From a checkpoint of a small transformer trained on Wikipedia.
Size: 10 layers, MLP 1024 GeGLU, vocabulary 2048, 18.5M parameters.
Training: a variant of Adam for these matrices, 320M tokens, 4883 steps.
MLP neurons of a small language model. Each row is named by its layer, matrix (down: output weights) and neuron, and shows model dimensions 128-255. Each number is 128 + 32 x the weight over its row's rms, rounded and kept within 0 to 255. Numbers have three digits each. A neuron's up and down rows have the sign that makes its largest values positive.
A block is one neuron, or neurons of one layer that tend to fire together. After each block is what it responds to, as a language model described it from the Wikipedia text at the highest values.

L7.down260:166166087136132186120138113117159146094117136102117134161140066111140093120154110141146090131111169140113118120117149131104163116097105145178098109128131120159130108147135128110165199211128109145075165144146135158198172102076056062096165145097125121177176143067170147091149084138166183118107087179123155068145180064136158122163151130127094121098187153136134137155130132166143139091100
L7.down475:143146131091088114115128144152148140148055107074132146147099179114104176155115166153166125110158077136101113167190145091087152125091134111159097085196131137132123140090100119081120134163130148083159129108117143094139110088165099159104122121203172123160083126149163152080145187096098141107087193089198117135135144087101098138118100105127159145137142159035127101156170154216098142146177
L7.down668:073150123151124105104119069135131171153128128136144165136152123169114090114085106102124147130073118144110150167170137127083113122186106156123104122122118126112085169158128178117163097159209066108113158125164110129154138183133191097088094126142118140143129141163116107108202123161158124075123105174116102164188137046133134095134180085147129104127188111111046123147124131078117181136125
L7.down811:075142136144079129056136093123100101157170101087157137130136174159141153131170098212100089090083123139153098054154226137046161151114171149185147193118124068127089119081184130051123093136029174131141148156109117133106147152134139092067151147125075080163127124141112133176129181083161158115147093145110139129123106050099142083087212171131108119151132152188124135123081203087090186132161
Responds to: Quantifying determiners

L6.down731:080128163138120130150151111188137056145122179103127130155136059136124123182120135183123137085084108122171182121061153081094164167165143101121157142125125100105090135148170112064108147130147073153145139137102113128173148126116173102150107166137140182084076170188160141110151113140169121128051121144173116149145153134192111162146167166150111106175168118158127124094037165164133126167140
Responds to: Sentence-opening adverbial end

L3.down78:153152141155098136125106137060183153155102145143140080090138160135168185131130090171103193167100130108117145109072073127127129101100080117090144154065121122140142116140100139164113151104112080149134157098087205100117161149131138119070150155097126149161159083139124156159174108174126136116126149113140144149155112151162100110120143165130116131113159139196131117126120137051113158119118
L3.down153:152106098129077137083074131105136134134173133177122114081145124121091096152133116142117101090079124102125120156118075114133110086095124093114109079142145124107120142141127096134130152081154110152147169166138097119108159056060136144166200103126106108132150129046073154102148080124136129153156170162100150119119082139144127107121129069159117122125103105129137118086120180179113088110115
L3.down674:083132114112145141073160136081193137123103138167144122093109117145062143165172117135102133122189130110102098146101058162111139179170070093127138085098110097176105077127098111139144133109195111155132161094085122164071122135115074114129083132108156113129142135139090105120127119092089093130138146172131150160131127149119113094124139192166113180081105053116138103077111106178127109078129
L3.down800:110129062098120122100123101043153172141128123140146150072123125082116155109132133091140112090122114130089175114129142125130155053137187094122126099153157112123184133158119145142184157094160098065084119088103116095155132095099163185111129070151141087161197145133107170106104064089133134143154188174113176187036097140130083156144100133131156134096118145133177126130196146133145092171184
Responds to: US abbreviation letter

L3.down61:193138152116140178132113098172125129150105176187073089149118126106172077188184141163136140102131103108085137083147142185157135130097166156145141103121165121182165106081057115125106147167154054147129090153099165163134103133181165100145126147106134150081139169143099153115139087141132154156174167166121159142112094148069140079147196108106119165111123119166138145122110159140132114081082
L3.down240:160127212093164167089151167137132121153149156093092160122137169127090108115149062155195115103101176118064164152150142151150174101158178127147183115166068145100127179119161105182088142172111132110110152087096196173150136126137111099164115073093185140168101149178106158201143108136199211184130117171079093127099066103139078137120162114084141113188155126128070150120168106119114117143177
L3.down576:123132152114079121141143174159134126122084181075104083163094075117120160095194099141162129126107129073093074109112137158100173114124099170058180107076128093132118203154124158090119114168130161088117140102123109140036166117171120134194103217138176111079120125156184122124178136112183101153152143156069134170123074111125133167072143134131125139073125109129075126051132173109173210136136
L3.down901:150100119130138138129102154089128097135124101133173152157174178149152132135201132130099124126168144191129142119123159079151135141121198068104117161113119090174119106173151152171097118103139128119160094067153137094054089117093132084081121107119164148128138127138153155121117123114199131147164141106121194094065117120156127118111146111062125147150102130086136096125088041136119166197100
Responds to: Mid-word second pieces

L6.down566:105188189173136127212166126110140160123180181170114117132099087121128203095163101159163098173169156118196078107067127057144127105117079111100096097096156146114135130146093144113102130099106141152165161130156097163154178150118117113171116143078113081119086100112087122092122174184063110117135137170143163093077188133155128115142119138191067138078160142146119108090113149176079149114059
Responds to: Possessives and word fragments

L3.down192:155086176122102148091152107118109095100119125092088115114045100152160166088125185148130089141089122090079143085131119153099105159128106097156167140081134168120088154165109086126121074139093059139169177106118157192185150081112164099107131079092142110145112130135153135182124158118168107173128142102106113132121116163165152097100153172135143074163158152146097145132139078128150142142123
L3.down345:143129169084180125091123125163075110155113099080116160103137242112096087141083110165119127102119100134092161163095072155077121205174137064129143183090142118104118118149121147119126122139131166112149155174106094201124154170203072171186168080086106094086127112105109120128125118095149160060097087152133145134127118172141154153110171175099101122091084119182130135097175178129091148104169
L3.down707:143166158154116156101172118130080069180163084183117079110108150127172161140172128111102151099135144160134119127170100115140110127129099150167115102142129122140144135129146090144145158135177120155199143150111147125190117143133147165131182084148111149154152172075151167112073147131142086078130145120138124112150132134113248177091088128095149096074112151078098111109138113157155121180143
L3.down777:131095059089159099103169166088119092070096129147103090088151083081147114142081122146132105105230157083105145170138120123135110146117167137165130114083126138151175169150164112119155136164164176129125141163135202144118107165116147098170194116143128156128137108098119173134084078167162144122082128106113135148088130152195080154099151038143116094116157176174136124131111114135138036118141
Responds to: Word-final suffix pieces

L7.down8:093164090133149151145133182166108110095124187163179169092155172091101151124103103127188115064103124124178150120108131082132128118167170142133101113103132098105131114126129124107181153129150134151147143018123121178098158151148083127131112120152131206108152118102128171130161162173113135118117101152121077140109116107127152128163178159135101109188104159161086127138146163140077140142078
L7.down32:180093125142119156150146115118155089105102133126092029111091138173114124106155144105160125166145159122174138110117063158132147148118125063107126168139170095120116136168092131167144186130145108058136147165172129094184184143118093092101098192126071117083190105161108172155091116122092147065139132122204147140146136140176183121141152154131171089042125102135125125166161204118167123124119
L7.down512:147108151113081160099079168080144157099135174152089099125127169163089107125192171123140160118176134138152104130131089174133097104132151100126114169158139125172141166151163159114100146137104126107187109146139112091172140139126088144126116079162145117126121094141142134175109139145147125106126135110081172091094109126123174139114122104120119096077098112105156154122103072119141066155187
L7.down666:113178128181114097149077091174119112089079172138126116151086102162085165147098144118241171089137133108198148105172162105092095132139098092135127087151101105148125127098105124128123166162129098072132166122161154124021089134137129123113111095144152095092178196121114099135104105106100114088155183095188119141116102125114120089179092131113121118099166178145057117135143113043152170113101
Responds to: Word-start subword fragments

L7.down63:063131180144051140144093129113111165169102093170154122051102109164128158174088195108135084132111151108104138154133058139166188126130165092120156132152076092156063147149173147142135157157142059125089085127138057143144143105091118095107148088076159141183151087073142148079177123163134130140128085143189122057122138125188111114097199125166157095144150093098134132149104170154153124098101
L7.down108:105152129074101125065137102104144100106123165101099131132133135154060129159116127163177127133132077125190081161078178083124145134114159088098074157157172111103214090066112134112090158180135131149076149130101155102122171083093099136092122177129168077123120174144140153146188122024100148113123105133155142181138057112122092159087140086046160165074121132149151139095143177125164132089141
L7.down651:161166113097131076103118157105137105127116145099136202080174139119161139103118128079127128125123152152083148124192139119180177176060152128152106149121102096185086137127171141149124142083123163078173079121089128100164098135150149160189102169094136124120044125132157066104132157138137199158105076126129149130097147099161109168124094134073143117121160129115082113136146160103180088070147
L7.down844:154169151135130145077122168134121056097120139117126178143180137060126074155137104089143166102141134138135107162094143166099125115137177125158128149125114148150163139159198182167134153166114147107109112137138134148134094168131176137044174099123137087118163106061146164077117146156134095119109077119125136139139098127112174085120118124123143114116117132134117128119147122118095172085109
Responds to: Numeric separators, name fragments

L6.down945:120058139159153132102178200108095166108114120103171214083117136113179201092125134068132121162105184168135119157103145154114116144081135168091152043114158086100107167150154078135136087123116138064148090153152117049191113128107139131117181109085079154123122058130132169098069152111129135137153150110071083128150174135113092111157099093085107109113172143119041115078098095141142193094153
Responds to: Coordinate and table punctuation

L7.down143:142169103109124087138115135206137150109134073170092119108104198180139128125108180086093144194118170105138150108132146187092096094207142111058113122112174147151144143179137137141137159107103122159103138084133115152094108108119175147141105143195120064109104136119141099094083114100116131139142075111094143104129155078155096135113117142134145170118166153130150163140080076113120171167086
L7.down238:079117084171108110096114075152115128140144084105115136105163090123129109110134144130122156114091115074092121130105115180135103145136107151051172139133135099104143147109142094074143113173087181176141135124170083138174123120096125122107117177129157094099122079119138122085169041155176111138129174158142133117141098165119187159136135129143146190128111117130154151122155132104142141091102
L7.down282:142107092160147088072129098124150114159167153111147155133052116100115085122100119119138093149105125152142137076097058127141126119094071152116096176147157118070157179067078161172131180127086081132160054120182136177122109189132129148157101146121137136168147136093133150174162055150137191119148187156102098143122103100100091079072083113198116137141124087126080161141155139169128167102100
L7.down810:194075167126113107074047092135155098134117085141151107141127133143136132124138143063102116106143050073072162122080111153124130141112178108127162097151127176160074174074156128117150119158138147107068110114150127124156121125104112121084149094096115183091159091116105124163098127073057094106140133071131160073157121104149142145149148132208190158108207138182151083111143170074146051163110
Responds to: Article "a" after as/was/became

L6.down493:093135132148123159144157126099080113139089083133151095085125139175118136102170153158184156083114135112134117077123123117058152082057165111060139143110107134114127139105148109127140141162142037105144076173131129014071149163101102122127121101121103107126132123136134184095106113142131116154159129153166103152052125096181141114144128127142146188173149169136142098100109143118129102125132
Responds to: Word-initial prefix fragments

L6.down756:136116106117104069157128087125143089135094144112115092143128135136168154125185178140155178119106098105082121175123099117102117129074103125123091122185141141135143096070057169107137174126163128152177141164092164116104160162126064178068165116114133108163109177109167126183133161069112147109122132095133104100096138151084130154148135142048106171101081117128108099159135157158178082160168
Responds to: Ordinal and rank words

L3.down195:125174121168185189160129121071139118133087177182246159067163157116120161171156128142196120139098144102111091148102140119114116146155137085142156134134136121138092110140123157088144108111103149162101115066168152159091119096096115074135139105112149105177140127151134102094120104181110132193158167174142189138172188140101110039111107114139103133072136138101105075116115111156143059111163
L3.down524:106088120108095210132109174114104141105131121167144146097151166130150067091056129120109191176091150091122094205189118120116117151120061140174126161152124121127138148154133166113094113150091163081120142085114101155108108120157151134154160059116180156195123137148153080113083098137159128111065119166149105090164105115130090134134131129132152092119132132130131120179121092116113142154092
L3.down535:136150178162083107133192121088104181098142085163149146116129139177122145148111104118117075152110143085139116164066168146055165062117137123137146176120120136115141145159106152187147126070168099129118179097147097126241151075135115137102096076163131057151102114121153132147127114080097157080110144105133181096165124096123098135170107111153177204150120078134170175153098091154162054131092
L3.down979:132159116096131131213209123084094075103104110111164138150079151153071149139100147193197127154140116163112125145148187090105105114112102106118131043106086182157139116132215121137068115119165129160093184127090102134145203105147106131158096135110106191106078111077155173128146101179098145170087124113193110138165128148103128070130105153119133123113140138198129156104155111091087082156091
Responds to: Years opening table rows

L7.down64:132126092185153088130114112131098197083175102172162149068150149082196123142121147127111127069106134071139112122187082106134124152145109142103196101081158163077113151161096148152142134133125063162103142172118116162087110106128106135100202124092066116137103131160122076157130106089114144082134168155107150091098085127176168072125105086118095176142111111096103210169108133159141082101140
L7.down760:123151104125105191107111122131105129149157121132088116119240119136134128121156138161089106114140113124139147173136145114198161101161098138140157198051143131105125132115046103169112175106179152110108120135155159128087094169043092177064131092102182127114155129134103066127149160107156095153132109154126185204091114116167113091119164152165124165124133116128155139109103123145114056169165
L7.down820:106090156195135095124162128077111068119168130073125135153171143128131136111131067140093118087185097106113175145128157137181160105160143120151115152117146132131112096127151135130117116157108093151141099192150137162042146131116166103071092090147139113155108155166075129080161131174190072077167095104196119161128135184127100104150154103105142110124183177075124136097120097134060118149118
L7.down916:150108085148116122143089155141112158095099111071115164081229116178167100134145171176163054125131143116089101101163122174172072139125127150155168110137098087147128145119159118155133177141147122139145118156124153156158159105154148126084142125111161107185127141120137113096087153130158124183093087118113115162099145141166130108123114097150131111115117153149105148116130170139100072073197
Responds to: Blank line after tables

L3.down149:111116117110149100115101112136124084117069124126122120141146154112130120120126102116131125135126065085136140125149115158169165143172103116117191117140144170081104167107163106093126125182079136128055137165133063093172188101154106150137161196174156185090113193124123121124105120157144146132071096070097118180117126177128192155069146117125137146185113148171152120165153095058127113095204
L3.down196:104161175152106166138054097130119132129161184094139115073125108138150101130189104147172080079130116121115081127148156141102112141129103125122061110135137145128118154121127093163121143132102080086168130166129102119158139123139111169173098152137129121091119120106171125167136163110119132174166182089159091149109116090109103110161127158164066123140163121131104138122092149160175156182186
L3.down527:184116134095114117114120159115086058076094112116131205151160105122109149067146124196159099160163121085151089087173112152134131051130149103134139123162134131124101122185129136144115100081075103123129113113101106101139130072163082086092091124156107173118060119107108094119145171111108174115101169113052171168122125110129145176105118139138122182182140084114083068158155084144117197121109
L3.down624:135098176167166119135123143124091149144073134121134153145130130161132103092129150140111104109060113119100142156107177151114063073121112087165083150134080188108180108153121118138141100115096073151108154105075103127112092126168135169106125146084086113124091159160162136142143151110149134147109131191041066159181067152120129164094112098078055142094138120110105124137153179108144107087181
Responds to: Mid-word fragments

L6.down758:129100159157195142145147142209102184080082103122112167108130185160117162095080106160154102088147111066126124106146095113148114172158192202172158112104141141116153172126127066126151103121141085152146106165101144208117172095150169126113154104095138127099116091132159132093159101115189127095164120115149118117089131195106130083109125148116139076132154100125122139147143075144146150078093
Responds to: Blank-line paragraph break

L7.down165:176056146146118144125143142133153194127095112114084088113164117108110035120116099165137178160181132193120114163105136144097128128118139073148116166144154139094073110112122129130095172145112099102127078120138147111062160123129146164139160091179125127152106136167119127136145094135105139175156118131116159127158094167123116171132183087093116102124069128105113142103112127135137144101146
L7.down393:137147111099138157171130103146079119092109167109067149072139172109195131055107127159109156114128167204128147110125166090114101176063128105142109106158097106125051126128108175132124056142154139165080163157134108074195138093164107096103163158142158136189097146160066110134124171147115122077131118083110095116173113173182184115120103188149129096128117102111137097154169131122163076163163
L7.down480:109115170114136082102156133129179090164175096125134189126117173102166146131168105145167157112132128162098069167089139133125115150090156108119185148126148125111097150177142091130122167110136071145121160092139119117136180100129100175130105207139107160127199188127192134155143137124163128101096117147150180091109171136131079096123046121063148161136094178124135169173136158107143127129183
L7.down672:084092121152200120128141123126145162147136135087138124100131036143089101118130167106158118079113146182136137110155119090167127171120132161085087148144159163135161111089146113161103078127118104186138107106101104069117135130145099153140114120113162144158186111100121162122136116171049193076156095084144061109152074173148167107153154128119147154127119133101125135109163197093145136130119
Responds to: Post-measurement words and word continuations

L6.down734:146088143117152142131086160139138123119063143124135104184121192137101127082160076134099160098169169172119179111130145129171124093135211110092098107087112106118169064171161043183120073158089129137064172166128137157102129131083138083078126142101154173125116114125142171108166082113104104125134159143120158170048115110082138129147174141193166171198159137141103143159101141169202102142138
Responds to: Paragraph breaks and mid-word pieces

L3.down120:083177128146146118157113154114170135120098117109128071150138143140099057165156062089122157171140104119124103112087086174129171180114115133132145166101180137074133182111116113146141127165102118167109171152086187186120122193136114120145128128092120172149113111149091167150148071163112149060150091100194125169144155097136074169120105163120172136092118163124133135142142150121095112063113
L3.down283:136179081169151130118105137164150079131128123163099132117082208144144029195146057122179118119143132156117145146148097116125149122116101050151112163119162119114093176100130049154071134093091145065155175150074154147178127125093145131180140102102124086118158135122120181120114141125167141044212089102165104154140151136156106113175091127118100114138165122144102072162120142119136177135138
L3.down323:130130139112105162170082164122173123108101112158103102165105165148118146131121089118167112137104127104118145121073111170066157126117179087132206112090173091135188164123150093148145120092096138161109173115041169112136191179139058128112137138119099212229140072123144159106092085122190158103095073171129107162126146148121087139099132139134124177075129151133155151062085093154169146144117
L3.down431:170110133140120080130143127114133141118162124180077118115166144102115093141121150147123158117046085131135130159154050126122090103147155122112160133121176121092140194125152095084155071158118187204138113108160147114139113118123107126137147043156117135099149111098124116081084122098134100101125099141108118139058170164151098145179085109225130115101182186145138122068180100166087128110127
Responds to: Possessive pronouns after prepositions

L6.down428:165148112081195113098120113133094123157148125158121170107132118179122131041088124101152129120170094113151123089127157130137140112105131111100166190134170129130157145144156147139097147085164094117183161073163157180092095132148110059108166123102123134103113131107171106088071107133181149120106081161109162134143121148112134138115125093121107092166202158122181177169133147163120155108182
Responds to: Mid-word letter fragments

L3.down143:132098189075113163134115124115109110119068099108071158107140113130157106083135151100117131179180067135136124100086194098156105179136137086134089115175107129135173072104137116090104061076121174094136143078097148123118114118138115132114134192111132128145128144063157163141141110152162182192145170114119153169168083100119136166101123188089132204174156094072107193112160111138115132185127
L3.down733:102113140128175098151148152151088127101165130135108146086076133126062119120136116124111135072089150107084153104092115138067156119086165130129159115098167094072121076153091126131115141193167128133086112128117144108200183190099148121187150151070150133147129220108112090142168114116132137102167170127102116153153143134132162128134216077167133135148179109155152095084151126133140144102102
L3.down993:069108182136112102127156114140104111094138140175100203119128170111132065127120117137151192059099111112116157117082169138101078136136089146121118068137108152103100128121162177120164140146135100144120096134127130131131118136153128155115147144093150147145127180123125142125102082121116101199150121197144071109194118106115137135172167132145138101060153078152051131113116154168169128143141
L3.down1001:171117102118081133160136149142142096148161148155146110097134164144157157084132129079069112141153102079134112137111169174143127169111092208169133074095144155106127099102064170088076104109119148140063092071113128113133180144118164097148201117090151131111168183124107125145110154096132149097117106075144122134175117124121195089135145125115086118136201137154192123087103181094142102099170
Responds to: Coordinate degree signs

L3.down291:064065125153114174141103136091140197142084188111161116048127125072144127151134061115108153151094099153057133137104135178115182187136147170157209145148142097151161123143129085156140190190179094069123172094158106140135161135172096120095173135111123089144156128135146104124137137177116135163041168165096055119128122148125146162148150148180133176141199101113076173070135132121132129099061
L3.down557:170098201174083133143098122104155131145127169143159085092127154141071135162122106136092133117096134180111117129167085106156101091107120152141162134138108137177110142161116151105121077122135174081140189088116151085104121133149128085197097099108129167056137178124140056096160146174130094143156073106097104088116111110110081090109115173105153163095105141115150125136100078179058116186170
L3.down673:105137102078131159106085194133128147110085129121120101150193167090106150069156091118128158146192120139142083114197111168109171145063146139141162097141124084148083046162137126137119056210161146101101168099120088109165111146083117077174134159070098131131089103063135133136167135111062142079107137101050123139138104167133091102119138094073116146152131133149138101111120170135195125153161
L3.down980:101161101173134181158143103099066110107125156094128124081081183115126167105184138130170131105085160089089119129125097144172097110150127106120108143130188085176131120145145136134158101086146107175164128158082124117130091131141136167016134196096133095168122158178132112138081110108070083122144121172087134127109155085102066125146151074173136120037127127157155133086096090109154150162163
Responds to: Word-completing suffix pieces

L7.down377:112082161157133172168115118156147103212093157131152163095128091126142126105118092053197091096130186132159072136118102113136122153065148102113118120127180146148136082134095167104134175105158148196133179138132114175152131115101113138132136157134113100119095084166165098149101141143131091179078127116130126164125158093093120139105144101126142095111208050125132136096130162135126077113112
L7.down599:153055062065086153145117061088081150151179054170093151101109190174132176152109074147158165169113141108123138148142105130103084097135142123110109080089081134120175159134162106076125101084109150143192073135137096182069121116149150088130085127124119143068141153119076139123079116149129129113131175133183129102129122143094083220097130166107131147106133159125172154112081164122120141149183
L7.down711:146084172129178169110135073145100114178148140105178149154141089139173114141115136105125109106114160069135141160085171060145119119153075105106128152148101095040093145171168123129110149074133134137171135175132112182177129083075112107160090095172137136136107099036099102142126074167190059104085115095135123126099153122134146092129052089121160127151110078145167141154131206117105117137144
L7.down859:097150151119141140168136114112107073175146156162099132146056117128079081131103165172092134134081091134142112115113104121058122133116160216143129129140143132102124143068152155160136094136142115163167127124123117180167167162155133078094157142123129102162148026119138154140166093189166112150146062188137136128126169155139113115132049161108146110156099161176168140115123145106098176146201
Responds to: Year tokens in dates

L3.down22:149113134144093119147097149128150153076155131104120125089164128196104185101194149187123118095099162066122099160127136099145123150160080140154176109126104088117124211100145137117171152176080159101198181118121128107141141058164109149137157105141151082071087146180119114134100133125125115137155152097143089116140105103117128105144101108164173112221122081136060111126183089125151178100106
L3.down197:088123123165122165146114097113164159143088079177084119128078082151062199157144081111101127094103157092147106072106131244143137153125147146151135108189162090131092126101147167082133115101121106129130133104171145104113126087134078136117172091160110073156183193167107096123132037142113101073114139141159102113138101075063098157180156093133134114100118134124150149135098147090149103110145
L3.down639:074134130160056082092193081073150148144130116171127097110126076067139174138123103094124124126156089112139154157180132093112144088118100145119125187160095109076077087118116086092110184115160125066090117036145139110163119101158116123164110132130157165125179104120097055095128158197130115042146155121091173100180109137146131166080142162110184124100108136086097135113123114117186121115151
L3.down697:095128146122120120154072096125103097140143120212019152172150164086153172123089158129139134140113148084123135121174083179081057138097100080129116148118163120116150120138119159113146122147136109092176149131122099105149155116130126118119139124106183112101119131116165158131169107114146171131064139122154161171149154155146134121161135122121124109163096114153149142098133151118136113091142
Responds to: Word-opening subword fragments

L7.down145:155187107154167151155185160120106146142115134129133124124103084117106160135136179164136078154099154095120139093168115120169177127133077119149104119041153136105157121163095126127114109137087129151111073136116084140189108121127141173085146184106127086151099148134162081161162138109127113190086163092143135107146101139072168108114082146097117115096127105184096172179141172152144124096178
L7.down226:083143188183123136127099179141135073179117121119079100109098082125130155164161125130139167111130094129100103194191133091164132103134099114129126111130090096184143125141101099133174143169120110134126149183156136137032121125096137103061137123109167140115076149148163138130103159107134135104136113112212104110102103114145149048153103080091137156163160150089124112120075102105151103106112
L7.down250:073143110150156194139116102138121145160080121086124147112133112156208147170180124132147157123089103124128105104128071167184165119020100100168080055141129118102109136143080170170113102097166095140136102142088143197117144179143126153131145159126079155154127132097110120166164118135172140115108143106149182152095168063137121087128152109101127174228121125094141126103167113142139097116155
L7.down732:103139132070098126150116149117080103164167121129170149107163103138147132099101114192102135099090113153104134089066198152136160057090115100133152138114179150075103101127121137065147137162152128084111108130126119136197073158150142195123142110120122111148099106150137120182128142122107113160171140120101158106103145123120133189161100094205146098146108074139093164102111076217099081169132
Responds to: Block-start boundary tokens

L3.down21:101139157121176192177201120145125107086123181146163109142131116118125084115132148112171083113141134160137110133122161155141096166117122138130141139093151082112117118099096104117166103103138142156120167117117014138122166137122128188181087075136141133087138183093140154064045154129144143085056105134186095158162195147128116148037146114121102135096101152122147176201126141106097118094093
L3.down135:130129109173072098110134170131089114130181112175127082151197108121135112145095085094152076124057145142121135137158150143092181095114172132128135112074096120093153135087125145165121143159092101131161184136124031088141111119167128115159102144109165173104159103099157169162089167144140183140142081118155062139152126116164108190156132138132127113179176111140209141105154133122047113158123
L3.down209:137144130156141159170206075121099142180194116132150126118133116144146127130065163123129105077173179185129054181145126171090085170106129169113114115101125128142107152125072118141125100092139101139116161081154166155125118065164119097125117147089087094069090121129103108108117138154135188112090122163119062139130111116121093141120107157148188156098144149140136145167108108133104103194103
L3.down945:117162122155088104121130131133139167119242113131139130150199120102128130053137114122144090130154150128080114177190086088107127136128170161100121123074166093162122109108113119130167170116086103161092139193127097091135114202123127120144123106156144137117076172113091141127135086156129189124107145103094080121130187110114124153100103099127151097113118125094114106128150108149128154103080
Responds to: Quantity words and completions